From a checkpoint of a small transformer trained on Wikipedia.
Training: a variant of Muon for these matrices, 320M tokens.
MLP neurons of a small language model. Each row is named by its layer, matrix (up: input weights; down: output weights) and neuron, and shows model dimensions 64-255. Each number is 128 + 24 x the weight over its row's rms, rounded and kept within 0 to 255. Numbers have three digits each.
After each neuron's rows, "fires before" lists the tokens most often just after its 100 highest values on Wikipedia text that the model never trained on; "fires on" lists the tokens most often at its 100 highest values on Wikipedia text that the model never trained on. A number after a token or word is its count.

L5.up1280:086124161077178163086113119120137094118110104125138170119163120134111129184132125169100112103121125121096173154154158107137095114155119126162117158188121081127100132116128119171140150115132159113154124103122119141122162137113150165084124146102133119096176131111123112135161131140154132133081094143146137126107135114105100117158122096150121159102161091111147106125121118099114115131108108130103118129137158161110126137097158144089145128136141066123141147129121117145075131087116123229141122109150165108134083134135126113096118118123139155125159092131119125107135139109060098159
L5.down1280:129136109144104155147168128136176126115130100102132126157106145109098138141070168107072123122145120095145130113121131085099155142105127140108143116127086123129157114127139143119102096116086154135102140131096153139142154126123141122158157124121170140124119108114102118126122087103174114105131099101112139144145118155149165123168132078133137117123144150113142138130107125120127143118166151139072089153111113116150094116112119136102135119114140120129164099179133159112116115159144137108160143129097141131093094140153109106139122173081125063188143133074147121116145126142142106133
fires before: " " 51, " |\n" 10
fires on: " |" 48, ";" 25, " " 14, " (" 4

L10.up677:186135163156132140132110119129127157182145138184126161094118104104147124117104117133075091090106156122130148154130121116133145120157102110072134170137140135123113120124157105132123121151105115127116098143158123085159123099150097098177146164153127159081132126139120111084137134132113099116145132054153103110141107137092146105143119068108125112144124101157142114110095146124136137137125147105110160135126114121124127156131151124141156132130131137133104137148116155120109131146132115108127110107126090146148132108101152118145116139148112174144133152110129148128137101087095171096
L10.down677:133121129129113167184138097097120108112135092121119111097177131156109168174133100099082145149103125146140087143136121151120102116167143131150147121127152112117093137126101097147138115156127167162104077113076080120091122124141194151111097169120136170157143123092112125164110134163121132121176138155110078152123111159135080125104126161134133134135118177115140118154146092120115162149111110144121111124155141066105142121148151111143156127160138121135138122089147121151133080181109152114133170146112180137127162090153135119091146117128134119135164098131133111129113130131137114134
fires before: "8" 51, "7" 39, "9" 10
fires on: "9" 24, "1" 20, "." 12, " " 9

L5.up1522:116096119134135150112140104106152136128121075086106128157191111113122149149122088107140113147139142120115104173161132114167104127160143136105116170147136096152113176134150120128121096144104118128111083141147156107155166123110155137149096131071146109148134110140112104151116126117114139132173151136126151109114136153111076133126117133120138108098127110129110097106122104168168132123140135149115116100144167123134121113114165130096143109114147098141119171101127088147120129084144133166138141158081107072147142039170138114144130119131132076138159084144131152137142119134093132159
L5.down1522:105135109160121133126115113115118082105114182091129103102108185107098105134111086152111134145108145150113132108076111158125144130147140146122154110117134147071113090110102135196074114110151146127111138101116150109175121116138127137100116175123110140133166137142124149079102103127121145123110158092124142109170145144149142126131163076150085153131165111094127141107120123084139120131107127150101122142115139100168170102127098120115139168135136098129112099138108172124121084148116094129059131146098169090118111130150124105128161151140156147148144166155147104088130142138137114146
fires before: " " 55, " Free" 7
fires on: " |" 100

L5.up178:130114120128149136083139127146114153156105106142159123149107136081148169127122139136139085132115062122079138103121139166160123098081119126133098134101117126110129148116134151151105108138105123096156154097168124153168118099143131133103149120103101138126110084102118103106077131128108115137142140147139111119119085120114129101099179100155124150153102114183135142138141106151163105146116104074130150109143145126107107127088159135112094199155087177141136095156122163128160140108121090105107174125133164118138112084105137104067094143122159129135157119158144100088152181138121100131
L5.down178:148170127139118105136107134108144097134124154153170122146130118146123093111117157122113133115154106099146088103121114122147144086104148120146104114135114116119102175115122128154125098158104109123132129075119133146124134115172140180078097097145139146094122080175132122119156109180129123096133151138127126099124101096158089140102178152143133146089137120102149116108132068173207101103116136111135112094148129116129103150147154128104104132121116129130122112138154115161122147124144143130156158059171104122098084111088119079102138116133132158108093130134133144096128102116133139133
fires before: " " 49, " Year" 5
fires on: " |" 63, " the" 20

L10.up1507:113106106112183173167128135116152134122067183084176138116119164135127124092116175140126126118093128138119140139083124159120119067152150128157122146113143108111115125122145107130111106121112105099094129141115091101156130127110133142112166103167103112120150138117144122134103110139107119150101096172139139128132122103130106142159113179102131138171131138132066131132155149163127122142118155103132139109093134139140136110152148159109065116116126086132136159162101183124164181115074070161108152123162157152129121136122194113078092107144137134123112141105136138108129126149110132105
L10.down1507:120138122117115116103138126142055192183142129148113153162114125120110124138129129120115089113134142113113121159150115122138147154166099111086107118143117136114135135118153135090126130137156154176163116114161151127107107147117121144129153108137087143114120090107132108117156135176136148108143120078135093118133139138147183166111158126115111100128147132137147136080173113145081116141104130114095124142126111084128120139129143107132158146132162166115110139110138136142107132134130134079121116135146129143122132128188119122123148121112129148072128102180132126145121119112166122102
fires before: "1" 49, "2" 16, "4" 11, "3" 6
fires on: " " 78, " (" 15, "–" 4

L5.up770:154114139169127107127130168149149103137140112107149126118104135120179159116142130134126146146081125142133162174134107139142110171119112116116133160109097121098117105124085140137136119131115154087117142123087128142160122111064114143089192175128118136136142146124097137106089100107105140152132136145137137087135130152133115151123179149109105151180112094118126098137160146106162125133123100116090135141101131098154097163117107120169155112153159161136131116110148113131152140097120110073108104121101118086125186120086135114146130152158161125173146089115124114087156138106153120107
L5.down770:106113158109135148090120150114102194147050128122160149166145085147178111138152136129111095104149141107080141109108148120113111112138141111139138106141151137096101131112140142117140125127144126129144107109100141159178131163141109148118143105131111075140077077137145111167129127141101105111153132174173151092142128112108136090136143163117153139109107164170114125124133120127126111092115156129162131103170158085144107140135161085119106102111133149135142149141156117117118134111118111140113126124133116175159094184089120143124098138147103101107100132175126118129133126143123080162
fires before: " " 42, " —" 20, " ESPN" 4, " L" 4
fires on: " |" 93, ")" 5

L10.up553:091092159116101150124131137106174142076134139167140130114133124140121154124104108149079136116098172144147155113105130181144132156142129147074132088110134149133140097125080131131120103105113115120160098163114144149117193103159136120122086090124127149121124099118147157116111138115115105136125126104093119151150129132137179094121134126110139109130134171114127108190130121130128103096139127148122129127131099108132107119122151139175166170152123130122146108175116132110127100119123119110130151116155124111138153057133145130121114161171143117108108095136134118135130065128137147125
L10.down553:177137104121073116157122141112137095150132136098129095129171107133144114092133154130118094130168138114145136100116152163097127112152120086118118134140104124143142124126116125095135129127115106122084158118127158131152141118089116114127139107095106148122102132098119100102144103145097152131143149139153089132101107179158157115090131095161104158117151097163139093117122127090153118130103126147141084143159072180110155119104103140105119125112116119142116124132109136129120114117123135203141158154153188136128071102199154112132106115114145088092123158157143138105091148154133116074
fires before: " |" 24, " (" 22, " " 18, " |\n" 7
fires on: "\"" 57, " |" 11, "," 8

L5.up773:116060156136120134126168119140140131157138136137117127138115142083115178074139167150106164141149118126086121153074161113189080165131167121090138188140124146086120143142114151158143121140124134125107125122153114101132110163145169111131085155160131150099137064130076171115120145109108136104120119157119136118121126114122163126127167132086152141124115117145119142088125089134141117109188113107129136100137111087127172120127123161146112101125185134137109123109149119099140130062110134125132120089149140142117118111117134142120113110124149163154126137117095130087133121138095126121
L5.down773:171167148140132154100117193117124120170165144164179134120106147143122160102109105166110151121137102117125101135101145133171146086122154159096125148113128132079154085123122101154143082117129111106118115094136135067151158119161137114105117128112134111174162133099102130098097119168113150141158134097118122124186146128126133126110135125160127092116154093167151120159147131153141120103136123118150095140128097100111104105113111126135130101141116110119120130144113092120116113122117139141140125139121172140152102157130125125127090148126145098123126153138121131141100119145160063139
fires before: " " 71, " —" 6, "0" 5
fires on: " |" 78, " " 8, ";" 6

L10.up452:141131159133131133137124170120104152135082098133115139103173181120140090114102111089146146150124162129126135145129085055140099132113118141115141122142133109181133070129101121142080142105131099136114168152129139089118124109113113132120147086108120123172152120145173177137135132076133114097140128114134145132160161128125173117101110099138112124154138144119113133168115162138082110165147111134143101122141145140140130150117102104108140113135097106171129083160145113151115188135153097141110155129131130159114149128116166107153148108107111158071159149160102116133101144096122104099
L10.down452:140114125146115118084115175098151173178108134121115159072160170126120133080133121093127140110150119113127127161118127128122119087119110132134141136131142115181150132110084121136130130137144120157150153150109138108083125142114118171131112140121190119170158113143135114147122110107133100122126117119120157137151149137130133160154158056149139146135128115127112133100127124115131112134117132124128134119107051148150141166104091069138137150126092099163094115175158098163132154146085164120096123121145116130143142140089167119165150117116112131118167155151114107145099128126102111111
fires before: "1" 32, "2" 15, "3" 15, "4" 13, "9" 7, "5" 5
fires on: " " 100

L2.up1273:125096151113109102144143119121133162106143134067155099152111128141149148082101168124129134156118121114109147121126101128135091158108108162122139121092135071144148122114152105149113082121118136156126160144113138135125076146158148123157103139123153165117130156137068158166140139165115130150143080129152130153184116099115131125119103074122138109130124090135113149131152109140158146138107153167100144106107124096093119128126140131140169176182084111152087150125090139131107129090117154142132114142097145062146125124122146135122165145146070122167151112107126114109166172160126113174
L2.down1273:138149118152105158123174129150108139110138160099143072111135104141120130100105170105128110143137133101097108088130116137178148108136105167105150105101155089165127142093117128143128149112113125155153105187105121133108151112145083166180108122118124171176171126134119144090164141186087145136150090100162141142163129146142127110162125128143118107112115089112142116152164117166120153134119116185114155101158142088100128132128155108124133132140105125146108135106114138130134109072142135141087122128106150104102091122111123144132166135121081143106103114112146151149159135138117122195
fires before: " " 30, " Party" 15, " Bronze" 7, " Gold" 6, " No" 4
fires on: "|" 77, " |" 10

L5.up1196:138142102160147160153110148148114147109109142092110131117143125102130154120130140140090146152111118122156138106085073132106124149144131106103136127144140172089111131143099116078075136129136136136128151125096125132170142157110135136127104134198126148092119114110163100097151111115145116111122135133106144135108144137149109118109131055141166117093110178134097128129114150165118124131135164113136135123160183155127161148140121136128166107135143084101073116070133105127141138101124098163134138145100155114124124122150152126113101108142150159147130156114144119144069119161132117068
L5.down1196:152110125125113100097119154102123183183126121137145103141122173141126097163123122129140129128158160112128120170087112136153128124135148121146106127178116124127149071103077168149089123157132081105159164088121146165159123106119128117149099099101111123111161124149101130138123156141132135119207143122081093122091163111154137089164132115125080106108109177133128131076115091133118110094142121162132122106149151122104148159137126130160130120162145121128138161143168117114133099181087152098148136147106132159124075138109141098143111137102135103102161128157147155164149130122091122144
fires before: "==" 35, "===" 11, "The" 9, "In" 7, "On" 4
fires on: ".\n\n" 87, ").\n\n" 4

L10.up92:170114117167139130172117126140155145146173142112142092139156125148144122088090086090132140132123147112140110108083111141137084143144141132131168140108139143107076142114140136142162133147067107115138096170180090130147138116106116065124110142157131103107121173133065057102114129182128098130139137135119109124120100093119153104141110136122135110116089157134114121171118086093118119169102154104124143134096112120114106097196169131110110138152130079145151109138099156174128144127111108121124137127117127142145137104127161149097107126100132116117143137114086168109137134125118141119
L10.down92:123138131137154185141157109085132125093116139182159102119122114107115093157103134126115108098179101115104160081153105078151100113125148080172162139124108145155145081127113106147113143109133168125115122102107150120108075097122131154139163131105133160137105123151137112084159113128100095140091155145156170120103154171107095158088141139167135141095092138129140120153153098089143066110138084112108115143120140109146156101137134130139109117166159119095133135141144146159146097122151164113082141110111126132107104187150088129115089129114132114167187137132130153108098132111152159085
fires before: "2" 40, "1" 31, "3" 9, "." 5
fires on: " " 30, "2" 21, "." 10, "0" 8, "3" 5, "1" 5

L10.up1377:137083138112140183130158141123109105110128125140135107155150115102128169112131147107118133098109128102145134099109127114134165158159155112133149134117134094200136191139093139118101148155110103115141126128110097145118126105143127077138077146120132132127164116083116150105091140104114132124168111123151099169123116096123130102133101141160121147145111091129122154116121115166114123178126189127109109132140150135157142118157185109123111131141108102146134096141120135128119114127097078135112137153165155144112106116092128106142110090124115172121149135099154137070121076098122089157
L10.down1377:096099111093148137110156104091118117123135129090130086167132113154162136139132166152090099111145145147173166148142184151140138146143170100158161132170103123142102103123134131147098107195102147124133128154104175155080098151131115083128130136102122123095108124124063138105118133124093139127175114068143104154159141116114121150139129138118093100148106105159135115118132128113117142120145132111137120159159137112122142139124128129116142143123124096094149121138169113149154136156135120112116127138120105135118084185111080124134107126101098155129130121104111133109126102109145117099
fires before: "0" 65, "1" 18, "2" 16
fires on: "2" 59, "0" 22, " " 17

L10.up403:157090114144119162082144091131170114103159124171104136135145132132117074105133129162091155104114161147140148160154151109138120169131092145137131116171120113136121136161123115151136174171102091149134079116111116130135115144122105088102148146138158090097156144102093123087124152123147140094094118109110133150115119180156081130138103108141136125151083083085152126153162131126086114112139149091138115151160145109128136084127126101117178137116165058115133113117112111134120164106121079136135144077153118124132143111102127122115135123114142142114098115139105162118103119108125086151
L10.down403:136098118130073110111141115135117113106136152145129173134098087127156143109138140155146075102173106092112140141145108100129113196107134151121143113121132127106137111129129142146121167141173120153111137143097156144120134123139131142142116118110127138086105167133141193125137162124120095147128112094132175100098134100155171130107084150141119147136152144184161127095121113097124110124133123124155083124129115133131164160161122150128114106074139088135177092106159143093134117102146130148127137128154140130119103105142127212143081103173118132137091143159143108101158135121132109172
fires before: "2" 52, " |" 14, "1" 14, " |\n" 6, "3" 4
fires on: "0" 40, " m" 22, "^{" 11, "." 6, " " 6

L10.up379:139159103117143134127164178106135103167119130113120127131154122131121091121131125126111123122137133121126167128122145129119131144114142118187132182123117140116101142115160138124145121122090123125165111138135098161128126147176163070133080161128135143135190071129135145193142095137118119101106138075156117164120138119113156140152156117150124109079139146157138126137102128124135092168145120124122149113099135150155167088129128132177143154100135151107093151126125132149147141191103133096122123132094098107093139114101104131143127108156137105112124086088112139108100094097114125123
L10.down379:103106129101111124150109083103133139142138163129167097100133116187096160103091141150171119132084166095122152133146142133140147115151135095138103128145144140122160101169175136134141098124085119135091133141110142125120099129109152122139138154097193093131144126093127098092086122115170090121132153111124128148115160120125131117161116170068106166137135128103101120109143123129095147113109195121149126127149156090110103106127113072141094106114147162106131120101152145153124137168142148098124142093115152146145131137127117139124156125119132113099146170141141098111133127137132135103
fires before: "0" 54, "1" 35
fires on: "2" 44, "1" 16, "0" 15, "5" 7, "." 4

L5.up226:111167145137143171131130124110167114101131132161162128130118110103139122135092106087118132124129157173124105179160108109126153088154115143112097137110083115093101121143149116131133086167136171180118134137091141124119139108086133132137131180128140157103155097092152139130117117130151110146136099129129121100152163121097109120119128065144122138148154135160091113139127143132114131151149145107097142153134112159124118133136138110134125105157167107139099169145104117101085105151126082161086157107107106121126161135198109139118101175137132126149121118115135126100139121127089094157
L5.down226:150133140097107113137173084143141144102124101149164129150097128158107138167087145147102129118123110109101108151129139050130125100097149129129115087110116147156148124176145117124140126145089122138078103136131123088124177160125102104117142141100142123136115115126156091144142137154171096091141119115103139127161111121121128168133147171168148122086122133115143134117124087089108135134115100126116139081157175100126130080168150132107178121114137134162151085142145146117139092134146124105134111123132162127119137143157095104129136151128100125096101116154193126129131121103117137081
fires before: " " 34, "1" 12, " |\n" 12, " —" 6, "0" 6
fires on: " |" 44, " " 40

L10.up986:114129135122096095133129162077116141114133097122114167195116114130124147156118154098142140151129135146137120115108101140166129105150145145120131113169135085102154149110099099153101165169118080183106109152128122130164146155162125107130138152133125119119106165116087129110121073138117122100120132114115146122107091111147114113093119134159113123090122166152151123115135144130142125078158123123117106107140107110146147165142108144130123127143126112114175112142131103117108116119122155150154134116128171091161115149135127125144134139138126177070136136122098115144115126089116172091
L10.down986:100091107111134086169117130111158113156143121089139104119166064147188133138101138126158111144130127127158135128125155118112185095114148105143152124088136137149139134135130149095112140097123137167127104129148157126115074118129122170130157122093149116142125154125117129107070113147144141131159157096111134147089087137088116153114100107126134116095135138165148090117138158112102178126144098177160141113122143121124124148173139136150107131141095125112126103141137095147120095128119100127077123155140128137090116144137178111134081149199181101129124115139136113155149203147147118117
fires before: " " 31, " the" 23, " March" 4, " a" 4
fires on: " on" 75, " On" 10, "On" 5, "0" 4

L8.up1113:124156117165130152143151117078123091106181130098111121115163140107134153112157146174091146073133123115149141120100125115168149127119153149141131119135149097098141167134071133118100080165122108058161138117135139166156138144102144092099139119145085174097100118099117103128106089105114160145163103145149142149168123134175120131132106134156126112161148106065143110118121127091121182131129132180126092118152136100136123117116108123166145096110140087131133116156134117085116144092118146138117143092137154113155144148135178101147164118139094139124141086131084060128125087129110091128
L8.down1113:169146135171149145103098134131134104138127095131119105107165124142108134147122142140116117112102116122106096125077150138126125121121132095196078149150144105159148103137092119113101072168130149065121115103147103155149143142135125122141096100126104136123173181148143143117112135169108130105183108158140113123140097135122116140152135148155111141117091144148147118143106138090148137113090134141115135141146099150119142134126119165156115116123132135169115130126086153130160130104152147115135107154142111099109119102161149146107141131127087120091098131126155087135117142108098117172
fires before: "1" 56, "2" 14, " |" 6, " " 4
fires on: " " 67, " |" 19

L2.up473:104126147163167180175133136124145144149172077085136166145130145099114103162133122126094172099124140142141193136149119110126115152081120125101122136126104106136104142152139112134149125128144127098138136158131114102152114103134104135103137152133145116136106131125088153134144139122080154140144143115133144119155148143122122120111123105123138151141108157108131096123139134128132125099134138095148087132094141159138145161076167147148153159130126112108096117123169148104106124113113113141118116147152118117132126136169184133104102157067130131143161139063132103074134064094156084136
L2.down473:162121105107187142131103109133155079131138129091142130088172106131113121158141123107134137151068132119135118129118120147147109134136127134106106114100163106138106125100133159156088120139140108155136128120132087150114139140125156116165129176102163138139179118135133150111064096122105099157120113151133119134147106128156142128125147107128124104157077118147124200172154132111132101138138109155134114120135142080168143108119158115151083098148132160168104084146100147151107101182108118100109167094151158094126121174149123144160170153149136090161124124144142141121123134103185134145
fires before: " " 33, " —" 32
fires on: " |" 72, " rem" 7, " was" 4, " re" 4

L10.up1122:160126146166136109143115136092133165127129114070107145118137176119140152104105144150166113096113144111131137119109107124135103107125164134125128190142148131172103118095095097158125141143139162123184124105105159128165104094110123126092102124127150095126163130078126145158145103109121143148151128141169125121110141139135114105131107125102171152142132124186156105116129172131097139118178116152099126113140136116094106109109124158100092100099153127144147092161098120170104130090134103093141118087149115168094101102164144121162142127118117145132164141176114154134130111149116116146
L10.down1122:088155101080109142113124132128132142171125107123156119091128147132164157113126134117132160110136133115094148163131170145101120128105147123163146102137142126183092096112142130143111142134105121147186140118125140112126126122113115125124099104145157138148135101138157146155141101149119108138177096128116129096160149099092086117117097105143142105110088128131112098129133090104114086112119145121136159105146079117135109139109121128101109167138155128186155120122110131191137130122150136091092159143105139135129100070141116125149138117141127097121116167094126095174093121176070106162
fires before: "1" 35, "2" 19, " |" 7, " States" 5, "4" 4
fires on: " " 81, " United" 6, " first" 5

L8.up345:146143141128125119145123137143098149114153162109144134145103161106116162113145137139090086108138155128138154149096145163144137125125157182158158101116129160111114141122088115104131161157085094100182141116139137127139113133108119088121161096141143135166145175117165100134130110082123134146114141148134133102143145167169150135137165148137089122097104120117145118148110165146166087141152077143105133142141169145169110085117149139133182103139156093141111125124144126142134169117131123096136129125138137146110150142118126139143132150163122162085115148136058075101111112124102125097
L8.down345:143127123099138171127102154109139094154124124142121132107098129115128144129084121115152121136147117104119126124096155143113144107144132110092105119158089143075107078109112151152110078136137149154086146121080140170079167125116099100152128168130120100141107142108146179112117134116094123121164153127092132092136136135165086104156119116128133119126125129113132121133152152097118145129122174134116156083162161115121142091113155116149136166132121130170147094137139154115131148176097149136131127138147152163143114130150148160098152103129092139095127172119213122145092130112145093081
fires before: " " 54, " and" 7, "–" 6
fires on: " |" 52, "," 18, ";" 15

L2.up178:133075125108104118127085160108148094116169137179129123156131132116061109090122130132140162134134100156137145150132164143137150152125132108119090128127100182115153128133145144095159157160133163127095123150139110151154151138118083136085119108116139142108178119137129102136078145089132130097122164129141130160098107117178137174135136106103107127174138131126106118127151099144128139121138146113152099104123145079114140136127177131162106100084181162130144068148115123125144085097093112161142104102113143120139175124133112150135142084125124069108091131132120119121144127149148070098
L2.down178:162117134139113156115095119147149142138127179105161163120168131096133158124106150156097111119133145161181142154123121155154158136098188095107104118153126139173163146132125181145143126180139115182126105111152130105131130076069090130095106091101137144121118114136146108120144118097113147158122166137114110118115123163098101160087167135129136140117119110154102111143093109134113111138103107105131115128142120118142180120077180162116125107094134152081159140105140151115148136071071084142144141154084112143171127131128142113078100126129133131138134143104072078097151102097133129137
fires before: " " 29, "2" 13, " UTC" 8, " |" 8, "1" 7, " Swing" 4
fires on: ";" 22, " |" 22, "–" 20, " /" 12, ":" 8, "):" 4

L10.up920:104111092143137056110103116089145120100149101113125152096096192157110108168081091098147134123104146110152124106138173130103107145122152159137168162147110087109146144088111093160110072162120113111155141118148105118102116131099153102158148132159144098154124115102153144144075126098151151143105142130154114138124142157115104101187123121127145150129126150131109098137084109143184126132124194075112159142108152144135137097145151128143170187113144139118103175120114094138138137145108053148107170116150126139116118137127133166139128111128107138097119128153128149140134139120151144146
L10.down920:139165171169129103139124105172176150080132116111149154129143104119103113148161098108206101146161087125105124134139152116155104145081137125118096113121100096140113096115149133128104121143118153137089131114145108116118135081123129181112111133142121132157121149122109101131147150169080150136099139144107086140130101143129125142167108135106103143103085159107170123170168103190135091153121111099146113152086096130148134129119137115116134128144113107130087101159133148114138087089142123126132105106126129133102087122142120124147156100141144129135145136090163141149134116135129140136
fires before: ")" 26, ";" 12, " |" 10, " to" 6, " |\n" 5, " from" 4
fires on: " m" 19, "R" 18, "NL" 14, " politician" 4, "FRA" 4

L2.up1108:133158130139144130149131163103149120135169158145161125094169162140124127158138159132145113145156178123131105138126085131127130178111168116105129103130097126131118089151117129142095160138122144101073122101132130132132174182117107095091127155132117110137102130165100143076128147120059138165141165103161177155126121080161149099125141139122128119100115144154122132124120096086120123134101127133100149136097122118128147163133121101146142141102139142110163091142091122145131135165124109119096149139139162141125124128159081168114139143120093074136109095157145104119109101097117169097
L2.down1108:157124111109112141141138103121095108131119142146141080126175149125155102126170144149126113112131121119193108093124120116191118141134167149081135113177113137130113162107134117118154154143127095136096097138107132127114115103136139146130093109120136145128125098123149107137111105136099149135121128130130139163118135165144074116089160150128115106114124120131094111134147100152105148133108119114150100069107167104144130165114127133064177130118152144140116100089158161120130134150091145119151086110116158113146114138124126131152100122144132138106113182121159107068119115159181096091
fires before: "1" 19, "2" 18, "5" 8, "0" 7, "3" 6
fires on: "–" 46, " against" 15, "/" 8, "-" 7, " +" 5, "2" 5

L10.up45:165130124126133101184114189134154148143137110134158121106134144137134137081098114138139128130131138149121138143113117113099116151169136114160128117111131149137134108112113127134152117142104129147146140129130167126101135122088090112115157072154106130128134166136108147113143172140153118122122108138124172145149088087128128126125088118120087119134169113133143183115136140140149107095124151111180126108175155134155099147115149125138143127156077088124147108149119143100138129115121171148139117128113112124167098095135142108143162141115124133139134201114166131149131123103129151091
L10.down45:153114128144120123109090089106095108121162125122095139138134152133146110153172148090150131138095158125140080100166157137138126139108103137117144173130113103111134140142119117166140162137126112138147104115118063128141119155108137126146123160161092124154100115121112131150171100134163130155138135111123140155134120124154135120102101122164128133124093129126112126133129107168167116153121109151121115120109163084157137155110163122109143128152122121131122125143101106127173086104132109174124166164118125088114146153119098118130125152137126134170167109094127132148108118120056104122
fires before: "1" 24, "2" 21, "7" 8, "3" 7, "6" 7, "4" 4
fires on: " " 39, "1" 16, "," 11, "9" 6, " in" 4, "===" 4

L10.up562:078084098121152167111091150124099130129170155133091130187119156137124133122134132156134117163144154131101164116111117136145137125120164166130130177099090143120102121156105110098143144121115118085130173093136135126149108116144105150127098118132110139203149150145141137171119120119118132142124124134173124134105113134133095134135142106125144153125129133137155150126135142098084144127135124148104123144126158155147099111057131125106090126123141126140151135113110100098124181108132101124109121145124119134157130139104134126087141177130097172139139058164100136128122122059153119122
L10.down562:129131104128104132143131161096173153130176109126121098152118117075123128117134114136167126135152081093140179184127142121098132136114120133135117139132101142103117129115147086092096109080123150103143140110187108141119112125140115120138143125108180123153149120123094112136172120111129145134159090151143129118118135174176149151128132064093152166128132131139140107106129147106085090172114097139099115082162149104177141085149101143136114122138139151119156127109125144157142130148132161130097123109138125123108106116155095157139139115130099141137158122141086131168180102139151102108
fires before: " " 46, " Shot" 9
fires on: " |" 67, " sl" 4, " wh" 4

L5.up1102:125125138160129166145171121163129118162103136139160136134106127118133110172120156180161151149103142130164125091117109103132149136131172106139146127133088133166160147137102107136114113204139126138088132122152130141150107162112113107120123140147108111124096122130122120133113124113103069099159130100116109125093136152158108185107141091094143144138095119121139069147123144155123130133095121123171100112118216128105104135127107154093119130138138113127127146099168140106162165111112170158103147096094163125090162095092126163132119098145122142094130133114126160143103129150142133128
L5.down1102:134131124154146149112175112168139112167116140144107107120096167120165088168183119152133124101110123127114128110126132136122100122125174096159126115121129099150143161144094124143082149160111128111091157111131150144154113116161118137128095132133087101101110142102119136175150170111084081111123146148110100164133136119142157162115131089087134106148102159136166097127133153110123152119105118128166116095107195151106130148124100114082134137157138166155084130117153122122149140114115147167138127123120173114128110144128139124098105125085113152095097128116159154153114140152138116111
fires before: "==" 40, "In" 11, "The" 8, "===" 7, "On" 4
fires on: ".\n\n" 90

L5.up705:112106095159138102138115085121141137130128114101097104107156129134125159115101141133134159118129120137137121144115124123110157099124137163106071099129119146116139141092118140118120144164176087142125158107119160161152103125132146131121153086117144136128106136141105145152133153140096098129093132128085155121170095137105137115134082155180090116107137151120127134101140126114110116185173155126141140146103092128148158155118153085112087127122105147126143116139132133068095121143212101114140124151099181133147075082129160098161131117132121152118145123124123144121122147170115139141
L5.down705:086088106085101148153189095122116124128131123142113160114128114130126149119139139092121100103137137121102130141180123107110141108153123150157128130130134078094173107101105110131141127140101121136104109103119117092156116199130100112140102124154134104137139129151132155136076175129113101117149076134116112115073125131128161130117102132185110121133145129123120125089178135143104146159159114124148115142110165140147154173125114124129110155148152146103167159159134084095134152145173152107113103133127155146103129130131124109177118123185098121105116200094112120153161148145138127130
fires before: " " 26, " the" 15, " a" 7, " May" 4, " |" 4
fires on: " on" 67, " Time" 8, " " 5, " time" 4, " about" 4

L2.up88:145123157140116109127087131108172124103134130150127140155141105140130132138139134069117117144105105137080115127093078134143123107136131123153117159113161149142126113132142092113088106173131124110133142143137123108129080135109154079082149139122106154106117135136113129154147134181116134099099167098151126069144132151101160141120174126120134125166130089121137137172170104123169115132128115079138118131105133118104175118106154141114208133154145120130117112095128120148091117139140122124140092153151096129122097143132133138154142184119159144133112116138067121119099144161156085121
L2.down88:100163093137119153135119158123150107105086091116121114150161102142101131139092106160132119134108107113141092153083154144156138093140130119100128131114129114156149134122100182125147117124144106147130092128137160114134108145175132150147106121130081115092089117116130120094132145132078092147104113134121100086134113109167120135116196135151132128111168110144145120164138114175133130109131169162110078125128086121121112151128187140132136151167148139151137101114087111127142140109102102120112126107143118133169123121158143151148134160158175107160163116112136135110096130160139176121
fires before: " " 76
fires on: ":" 48, " |" 43, "-" 5